Weights of a small GPT-style language model, trained from scratch on English Wikipedia: vocabulary 19156.
MLP neurons of a small language model. Each row is named by its layer, matrix (down: output weights) and neuron, and shows model dimensions 256-383. Each number is 500 + 25 x the weight over its row's rms, rounded and kept within 0 to 999. Numbers have three digits each. A neuron's up and down rows have the sign that makes its largest values positive.
A block is one neuron, or neurons of one layer that tend to fire together. Before each block is what it responds to, as a language model described it from the Wikipedia text at the highest values.

Responds to: Single digits closing a sports score or record after an en dash, such as 4–5, 7–5, 2–1, often in table cells before a pipe; weaker in other numeric table cells.
L3.down112:467448496484488526512497467464522455521450506482480482503487510507496494472487477474512468481493491488495524421461503525508562475476485491481490509517527544479500532538508466487536472486479522509487527517518483521482496502513528487494487517522495492536496493488509515508543490542495473484482495535525493536443498461481515504495458494532540494480529506504533480514509501498473532503524
L3.down164:504509491502507519525494524451469494489481460479544452460506480533481532524489502460493462464474466504529484477493490482513549486489498548538498518557537517440501516533566518489494491484502511520503512526526466468483492496475485488470550509504504473473528489505497479518489520483537471485490448451520456499537461499504495499488508529492489467452516512471460508527483484474525523503486
L3.down356:490494501462504506507541482489453536495541529471495473477495496478508533553461461526561539525521484526503483479491522487498509455511506508483497538505526476493512483494525499470504497484516514481535510505520500449481494529479534516498553523515504524528475480463545511539492464527477475492529513505485515502432486478477528512497494500495503494485523503498473501509524507482481494471501
L3.down1526:483506488493517507556497504462486530488518476501533473512453534516515530498537519444506515515487482527488507499513488498501504500525470485517490502560449480511517515531503510483481503485519458507494545473512544499486477493525511483501516531463505481456450474495446502502539469530475516447540483494497481488508471509478497524516472515498463506510515541535476490511511507472493532506527

Responds to: The pipe separating cells in Wikipedia tables, mostly right after a number cell, as in sports stats, election results and camera specs.
L4.down1515:490494516479511454531464518485495475468545478514528506489450506511515502451498513478489522474501508511526516472514459518530455477501538550529509567490486480490478491516551475468508476510488481510492508478503495548496483547450490476495490506510530489503501495470479505495494484475517521493515476477480510477491442468483515529476537479505540489510478505483498532449530494477513529522535

Responds to: The word or piece right after a number, mostly month names or commas in dates, e.g. 28 October, March 8, 2004.
L4.down1224:466446496507482492517542507498495496493536493493497497490573514501549537515462455495466488474484470495474544521522538537506520498514505519526520485462489507514465530481499495506519486503502518507451518546501498500493507493502489517469503471514492541515529496518503491449492529524501438473505518506503450500476495535443514538492493491470503470475553493496523474522475488505496469491529

Responds to: Space tokens directly before a coming number: mid-coordinate spaces (46°36′32″N then 120°…), years after in/June/early, and table vote figures.
L3.down147:512469477447521518456481521472487514501504484456468510494513443488474495504504519525538510539507511477445513494484511530550518485518538488502463495480475499498508500472465511446533507480532507489519542514514460488510473493506541487520490514488461532485511463481506478478543490488537487549523498480536497523496482480535476501527497516458536510450469467487487526504486505524502525525475
L3.down311:495516498495498511479540468549461525518533470486487559475491562476503458523571502545480488479512523495511473519505483566503492486502527516536551515494506544516521476439512502505513505438518539475485505497557519492518494525559511511462490457440534525526473486527544520519517511497530482486485477507527501532510517462504500512538530470481502488507488508493542504525488493509474487466494
L3.down404:509474510431525505516477552527479482505508495511512509503508506459477521501506480489507495524506510445496498537529493528494475477496486468438518514513499510517545495457514466494516521492492480481486491499507466524461521500487533455515501511428443510493474449502501511518503517460481488527513497518497537467502481449494503498510432515476462526506506491515490481445483539531482531475489
L3.down615:498494523444518500498503511488477482520514484511508483517516531444473516506498503480496496568474506485494484529500498522506460498488500456445530519488489488511517502466544491535518492477501510497503482493495477517479519518480536451520500499442456510510482456497475500503494509500461486536528476502516517480485479455472524480488472496484469528515533493530515479467491505500520516498506

Responds to: Pipe delimiters in flattened Wikipedia tables that come right after a numeric cell, e.g. sports stats, lens specs, election results ("| 55 |", "| 46 |").
L3.down163:492496486511486524482492488553520500498492454540497513466457422503518549489513496515515460476493491519514476484457497490483509500511511495485499503424496502511521520517504538526510498477488511537478439508525495534508542483478516469499529552529455513503496490442503472501502485519496546529509471462486476447503494502513463554465503488460483463528471501491496453500476506496512476493486
L3.down517:473502511496542461482470470503527453538536497492479523565474522471553557450514453524508508531465507490466457458497483478501502483481514516512484515465523513522483489527477537469493503511507512484504495489468492541458509486506516496485496476509510471482478524452471479513489504455498520499531508501486527511507510525471530473502481518502506479506514456460505461493519502502503454478519
L3.down857:517445476495502485501485468498526508491515502532504526549527479467482563465484508524498508475527494505503511474486495530520506479521462467456480464494493479481487480520477493508481547509511512528523491524498499532493518525458505479484507518544510511529496479455498506488511473467456508516518491537507497521510521506502478543461482550490464489544493537504499472519502489499505533520505
L3.down1482:473519472485474499493468474491505553517476479533564516542506472506518512470497514490550508486526532505507488504508528517511518491481473521484476481470526517518511489542539489490471498516515519533521465501520507528534497461523469466498529479523510498472501509442511502485496490526506542482533474513480484469503523505519508484486496531548506464529528536507496497503481500536530497444491

Responds to: Mostly the pipe cell separator right after a small number (often 0) mid-row in sports or election statistics tables, e.g. 0 |.
L4.down1332:526555497467478494521509491497486532506517533529491517525472526481526532502540495549522486439465525517505516473529482448511501464483482507565531479473456481509465508485514515501503504526516506505509442509522519496522500531510526494453485493497493500491494507488474509519482501475493530502495518528526520495506479523551480512500464540514493497509512510450477496524493518480474454508454

Responds to: Digits closing a score or win–loss record after an en dash in sports tables, like 3–3, 2–3 and 9–3, plus nearby cell separators and semicolons.
L6.down33:481502535509480488504529501529544511493489527492499492496480577525493504469493518491456531504497520521477489487508483477498509496540518497528510569483513532484501469479477511479499477515482483487548453528485518524488463482502463526503466415473540543548558510496524471528512473522538485497483527506496486524557489486480450498492515519492523468476503494484530493490531519511521508536466
L6.down72:519511507496476524505512520522471493548470507479446464512489473526523506504536521464522516444472470490495501530442485501506478531533525454490464504433495512501504570482406515509464494502471444505496483465502503477490483496494548501496475495483517504433513477493497520502525473493489492541511518488497484523529451508512579509497489499539489525498483511529490515470438508452536507544496
L6.down197:504491491483466492469514533515538509473499507507473536475497478533487514468505472540495496515511531510454498463493530487440464463514439479493532519498490509499498484509458482502426524498518495480490465527529440497479539536484533501503533520482436488494500494520512506479465516507478516484457464484511505525493484519510493469498481524524468509478505517469452503494474529547456471519466
L6.down391:483539510505524495489495511490500506431487512539522462489479484439505473528482438511479470499539518503479452464493485476487488548506463454494492502489522490546453477502487500529535493480505482497468505444444486516516481508434508465494543475499468499505534462482553498529531498500488502498464491479523456496481503466510527543500482536526446498488475540484509522546479537496554521496509
L6.down456:491541515459509484437518501498508507505512539508551487531502509490543490564491497468497522532497512516506512502524466552537471541494489502485475492544507516524517501480480472506497485510475473520497479467488524462537444456512512472533490483475478528552503502503486529544509512501479509463537543499495508463529495476536483544477513519465466506479506519497450497520491505455532478516477
L6.down480:484489468451502502529451496486481477515514505525521512497542568457525491479522532538479495440488521518512499518478497503506499489507486519511501501477528537476490464543503525498466472452522512501510522494508508546505482441553493501534504480498509539540477503520475481523485481485499501465520517485474469529545462509465499540543512521492454553495496461486483499459504551529517498514466
L6.down564:487529507512469534519481493438473503486510515466509498476482480477513498502482529527495498501489521503507475520476506519510472531505465555531516517444487505530493509487526481543494597507546537485493465455491539511497510512522518506498497470496523493503497535522469495562478513475488506479470586512511466498520519513500490498499507463506475462503527504477456522512473480500516494509500
L6.down726:503539519519514495520481463525486542516474494467485494508504512540491478505515538540503494513495528514486524542504500488503497489470474439569468524516491499471516534549486531490486471515518523486521469503498484492467490504500498525480490523516576501527494497526468482480483518496473567510492488508515475536481495510483509473484470463524540498507516493519529544474510461484485556541455
L6.down1006:501520475513530548463502489508499515458512523454480478536484532524532515502529486491490487477521483492502452494460504456513505544508488508543522541503517499460516500528484500527463562473515514462405501485512498523502500520526481509458522525522525549494523507483551497506493555504491476507509508497510494447522498506514483515474489519530480463553481511465506565514526499472506500520487
L6.down1014:530485509511469502480467502516505444499497501516518543521508503498495512473527488491540518487531467512520483488513515481491497501501495528501541489543524512515501481517572473497519479507520457515499471496550471497535495508508447454524552523509554486483510475502498451482444459496527518525473447508486544491456499489494501564529503515480485495539465513501471500522516520492477506488491
L6.down1102:505508526520512509508519484504521503509468518483437509524481532488480508528490489473551490465505477493529526448504483487497537456522473489518486529504503510487523490489533490537547521491503503486468497523486518534540470486516522502496478476520446513468488477485489516497456514497520453507502449474522479513463498499493467505501502468481528506511506500482489543536465514491475540501482
L6.down1168:508515470454480504500495454508470526497466495448506483505507493518495453505502510488497480506513483449502495516529501476498511479518511525503531480475540513437470503514490493516533520493492544510494500494486500534481468532508499476500523475454509515539509455514451526531518448489437530482486529513489512530537495488532496496531514519517476489533482485495529521503460484433518483547505
L6.down1233:479532513520513512485504543499489479489477491495485526500470506420496464494448492477480487479531503547483521535469513533535514500530493490491492472473481483492520531485516522464478464474475513512496472541499463470488524523510495479520491491499514445473520472474541497534469447483507520463472479482505456474496488477468519500492505476483491516503515445503479475465519530487499528485480
L6.down1237:502482511490473470507515526476490494473517501533513508465504451462512489525476518488541487525479530454466502508497448492492489510479525467473515513516481530524496541469462469515518521505543493528468473487505549517479514504491519484557452528507502456478493534462529461508494519482518514511480511507474534502448468533508490464489501460512450486506459498521475483477493484492506455529519
L6.down1445:532487522476498519498581483465478547505542517530512491485493529522493502533500492508489471467534497505512533489518529479519497475487424508505507463494524486472502553522469497519542514508508466533512495519467531478507487447525530481467457461480488499470494477486530482531498507511496474499531533506524527555487499519499495494493485548521425483528468474509510517509486477470526494490550
L6.down1527:525492516456513492496508475465477475498497456532514519502531490503504484493531535523525503499512526500454468464534497487545484505545489499470519508454507479471497534467479489473545485501560447507524497460517492504549505479487474493495488519480507501514486507526488526552518538516538500518533490532514505541459512480535481486533488531496545573455513499514524523498470486470506452501466

Responds to: Month names inside full dates, after a day number, "in", "On", or a table pipe, e.g. 28 April 2018, also final year digits.
L6.down23:473518514477513516481500516487509484496473516528470511500535458498558462453483484461538470520493487518496553497509533502492471517519479496476507516492431469515481492488471492502468505471487516489529504522468482501522459489498486482480469515460502549525528521528487511482581492477507545471524511490510525535485476542486518461541473511504515490498486556560480525508502528496489545555485
L6.down121:481530487502470561450505491498496534550500538501495484483491494525526466504494467452512494464495490525472515461512558493513513488508458487475571478462492531492523453482504511468499530504535519473531479492518420481503496473455519506519516523496457520482491435500476502503527499495498487522494508503515495489490484515472469546510516471466481507516483555520476504494430506484488522503468
L6.down181:464497479579487510478502482483476469528511530473555531502477520472526522478477512492508467475530491458497494495490500480512516522500463441533486489501518520490474511483502515439505558512508510492519505469536518527506466453499528476485523521515492482481512506499517498488501517478492516487532526494506495549537464508519515457465487493498546518436541521496483541459479470470534517513506
L6.down318:517502495497476509485482471511510479560500546464488503473455481492490530486494474462465519487531474542511513503486500532523496505488501492496528498497485490507495479505533468503518510508479504503509529540444486541522493506498506479523561479486558497536485526468534473509494521496514460522515537468490524514475517453496511494534475472517500548527571495537473456494489504465505586493527
L6.down611:453507513529491423493518480540538473486513518507556501525502499512486506472509525479538521523538486489494522537478521504495487485535479491509536547515467484494501488498519482487490488494483499465482495503463505518531535500541493542472452495461472504500482500474539499509512455508499491462457474493508471515504529484500477544493500492499485539522507541467519509503528490490490496493513
L6.down651:508514470471495504519478517519478501508511470435529530509476516506471519463485494480468522527446491478448464492470515512486512492534502501496501507468468530550494416471500538497502496500488502471530546488507511467514508499498489493426480486494449541490502464527512521478552503514465479537459521502500511483528521532500517467496516519494529449496491535450481499497518540510447455506523
L6.down677:487504518463503503462557541548511505450510524494517462502507484499479527525496521511503515529499521530520459478498517476467507470493478511552520501495514486478476472501509514455491477497516474552523555505465482498516507522443526475442444503495473473527498496521484533488529464486482479494499513480516466512500519528515517506471519468490493483457545484519423473499522511456520494515478
L6.down701:537486492509480492506504489499497483488552509471547553474536491494516488474526483505479490541456486504494523507490496470500493491548458542502506497460485458484459482448471524484516479529523517499516521545515548530489492523516535474547549459481516474465503529505486530514492525504476476498516510439487504492484459522459536493486460512477510515512520530484468525497512483525515537495491
L6.down821:475515502513527491491482482535490489553483550505496528523536503481541509512492463506472479475481526531513503535421489499515529483512483488488533541467519496446457516452519525501508487507467517531520485505498504499530463518505521509491496494480492473540524491489527510466533516541468511493461524535480530505477534493499485463506484504518494503519498525459486512492482520496496489527468
L6.down884:515511541468540547503499493455515464523514523463538462528469503455524509501466455521504494463535525493485494542488531474508498465495437432497500498436529506471481510450471517489512481540540491536520526503526490470497541501527473496474501492494544486539478487506495496506508507498449469501488474503537497518495549467497508504494519457522509494479492515509537491480481494469454486511499
L6.down906:495459492493520452455525456492534483523520505509498548483523518557483535480479553485500529483540505499492492521546489484473480501448487511469530520490492497489548501516518511556487469479441471477463513483505517493508512493489524511498488494492525498512530436533529508495504525484488494505538478454524494539480521482533460529462510536519491474497479508483482535477496471504493459542487
L6.down1059:479495529514477498521461453479503517497526467515457486507419520462472510480505508515484516446478491481487495491449510492491511496498474492491484528474507492515499487491454511493504499540482529490476486509461503486541468460526501535457460494478505533512484530508466462474504516552471554529478584529502520499504544489503489513517469509467490521516499504485510479547481522525500512509467
L6.down1229:529504509439480470502555497491491453494474482495509502464515490472448490501496489463461521485511502542518493505485483541521509490510485514486517549500492488509504482534486565498537469484521542499514512492507523496512514465488469547497493499521509577511543502461453491471495492542465520520514487509545492488524514496491492518493513504481537504501501494480542486512553515470461513521497
L6.down1285:502513480495455502470490470481547520502484532498498495481474540518517511544463485491482499499517485520520479540486527510510509489467502522503482492508488494530517481477496506568461473469471516493553507481546521503548469486497505491509537483502510516481503497465494510499547495518487484535534570483520508511510549508536511455486514522506509503483513516479512492490481467515471483528476
L6.down1343:517506466429494465510461467517500479538506514497460512448527485492503510490418557462508526528498466515506444495518481513543481508493509490477514512475498515529513482483501552470500456500532495460487506510475503499574490502490484503504490486513505496480495529521511495493500539515483523494499534456484491520553557465511465498472485520471525474456532498519533501484507459508528457548508
L6.down1376:452445519512535509486514480517462507521493499504473469505499500527469475508520512450525527466517495509475465472488519478536495480519436480514538515502508491492485494522451521497487497542523495510508466506479481512497499479465487518516475525503525495515543467505501515482525479535498492537504475474481518508518491530547527518524519489479462467522501542520486502486427509485466458500436

Responds to: Month name tokens inside dates, usually after a day number or "in"/"on" and before a year, as in "on 23 March 1944", "in February 1958", "Release date: January 25".
L3.down320:534480498507506468490496507517510466494478489479508457516517481489515528530485498504536508515483503490506523496505510504492534513512474574514513479481493547501494490538489504458497451520489490532501559460567483506514475510459495505478513544513532494448515500522520508479506517476454501520498534482518515496480526464497517523489482482471475490497514509543525501486493491491490446491438
L3.down750:493518471447486527496477480498530527480474519521530530524479467490555482472515472465524490516547505479550490520497532515531448492540498514523460465511534481502496493485511523520518511475450477466475556496488503486550498492529507505478533544516469485520514500507492521549504489507448474502491492438526491517461586510497562540490513474553505487491526476559511469493477503527502470523521
L3.down897:522546476485529498487522505502516481519516500506544534500493516507508452490510519508522502535544543503523474532450471505509494443514554517490499529498496502538505504525498497493516520511484455512474527491521450454518491499469509461502480511468473522493467483527542481520492524546492495496520500489536500459514507513520456553478470508487494481509505515500483474508459499520448424530503
L3.down1460:523473501482535494484514498530511454486462505517451497499478520477554473487466463474531484530504506509542510564467545479503504474479502488524535512464516513513501467492479552540479516451477501470529509498518442504517497496516551543490507444504503486512477514487457491468492480476504502460518516451523509493502518478547505532504499514506494498497530513532452498516482511462464479488477

Responds to: The space opening a new wiki-table row after the pipe, as in election results, stats and game logs, and the en dash in year ranges like 1995–96 or 1950–2015.
L6.down61:464474513526487537509476472507523533481483532508509452497466530523518481535497533448440516508491550508514506501513534517473506484501524467510520473585503509541497519479514459467484534526527522488487522527500514528496491517535535497470497495460542465455500530486499496490498494513494525493460491497512504473452526509442534487506450466523509468508523514501545524468545513479502494492461
L6.down98:488522553505482511520458460556476523515461499510528480522454489462517483460498521498456499501463508481506499452503499561509476513505510504481510487527460466485485552529489467542547516494499511462464485485448530481468520531511494457531495527519501479463484503517463510461490481524486503513514552495505518465492507474496496464530476479506497509483464521470520496501506530506499509529535
L6.down255:468465486494524496497511501527495540509481514486502479476518508478501495511503480487520503509481496512466550517483493472520498481483532448488487486494530499551511479532506493480499502499507487503505505516518491471490561514545498496515522515525501525488477463532551481522515536478514456498537493464441506489536533463489535493462481497490509481474482481480498506493489514518466525465542
L6.down257:534498469513489515502514516515482464516477508518508472532503520501504515512510507501474422442504502516556493504495503482506456483504525529524477507507486443493503476526512527511458483487505479521522514510509497489475482490471507523460511503518477529453429492498540520515475528482500480487461368518491537493516493523433480512493503474461522497507525493522501503520493476490488472503518
L6.down278:529493467528514515490528523468510475516473442545530507544483510484548477511533489451491476514504480498504479515492518492526530498485502503480483514502526567510507512521487490515474480485510517556520487474502456479437511465518539466497506480505499523499511472503486529467485497468521492550510488487496497486522503475517506475460517510493500487451512483515540485475468454447460478467504
L6.down572:429483463520496482509461466527517492493488525535506502481492476519526463497479504511503489446509474498459457490472489517521495522502439445539490499512489528499477550459486517497486490526475516485486467506472446455524534471484537484477437526468474497522544478493500495495520503521493538501520485504546521505519559481469488463467492528516459526478475486473479489506494487515540518493518
L6.down617:476469469488487507528511524498470505493453503550467502501481547462530507501493521495502432508503548523517532478498457489499485507524566491503448479512495499498496498470501474505531520525503509520481498536500487472525503494532480486460460511503494540475484485491538495475511528513477465505478458505538482513505514469511489514487499512540492450488482505496510517547413425526484524500500
L6.down753:503469478492474514560504485491517529529546496508485503530491506518478464494468500473481479512469496517507516519454505490498495484510563477516476484498483475471458506484517477518517539484467558445492492515513497500539514543575490500499478517470492466521488479487481503478514485493485522536499487488518462494528513476519522510518514483518532473482499498509503528498468514482520505490456
L6.down1018:498459490508487486481487532534518470518475512486477518499571533498518511564471513496514500478466506496509505462489477486521496502479519521506454507463494501515494473513546535504537456502468505498538475531484491486506500529509453497480476506545480526509510506545499508466517486490525507500488480519512503510526550471514481516465532471454494528502520510460489508521499440459514544527507
L6.down1036:498493483516505528464524514475488530522495552441498486491526503486503518493509467493509483492492474535534475504497513463520499523511522521465536491485464494509477489476503506505529502514539505509519537523505526490524470536482513549501516489469497507453473511489472555547485478466500532524509538515522504488489500522450498492486518505488467479521531496496508510501451505499513517527541
L6.down1184:505461530529491525475511518503502492513514479479508479492488494475492492481529530488500498513542507493478500547495502502489499522497527441452478497509505515476568530536491522508538511530507500490528505514504467494472532478501526465461495525481464506499523479498515477486500526503508494511514460492439472462543515469515496528468498481501515482500496548517474478512544492468535494442491
L6.down1269:530496532504552573454513486476528533496527512508509543485466504500484496447518466468503527535456501497550470508519480486490511485457520452511475503495482498512508507528561526490488513507498473506558485481502478506490494570510496470486478498452484507477574500503497490486523501560490447515510497491500504478500471511527497476489510469475511526513473493500543492511496549471476450529512
L6.down1286:512466534494492499494505469485528491488528516545529473497447498498511478472498516491522459498486472533526516515488503463486463511498509503510523482530514443483473525523513468499472537511534507504493476487546507530500528461534469524491457529470513536476481511498481508510494485501500525502512514466506480496538528489490525491484494484514486482477537482486528517504447476529504517526532
L6.down1323:474516428501467498488433455523524522527495538504483518503488486536446494509473476486475491480518494502487503504458499446493531518489490497481474512507523497507520533534469486498469509493465501466564506488528479526535518532462534495524474502515511489533483491477516483486544523497447527535466516491452533476511502499497512523512472511466489486536516517501524449524501496513511504473495
L6.down1346:479489493520484496490474494476499461511498491444514502517494515467548530503488491505507535484508501493491489496507510469467495497457559508543522548467544458502484479468492479487511512472548543498507520487517505474527486478512477463491504508512525574528496499515469512501478504475489476489475528479518526526478517519523504537434495519480507497513487514498516544526522508503520520487523
L6.down1491:467444498486467526498490513494528488538497558543533489489500495538493482487487488509489475464493507508519513508440490450497506522476471501552478492502504475492480490499488490523465502495517532507468515538532428490520501483501548512499478535510476521509490490519513475516522486519503536530494453458485482507527507470502526480512489477496486533505491520466557493534505502544528519494530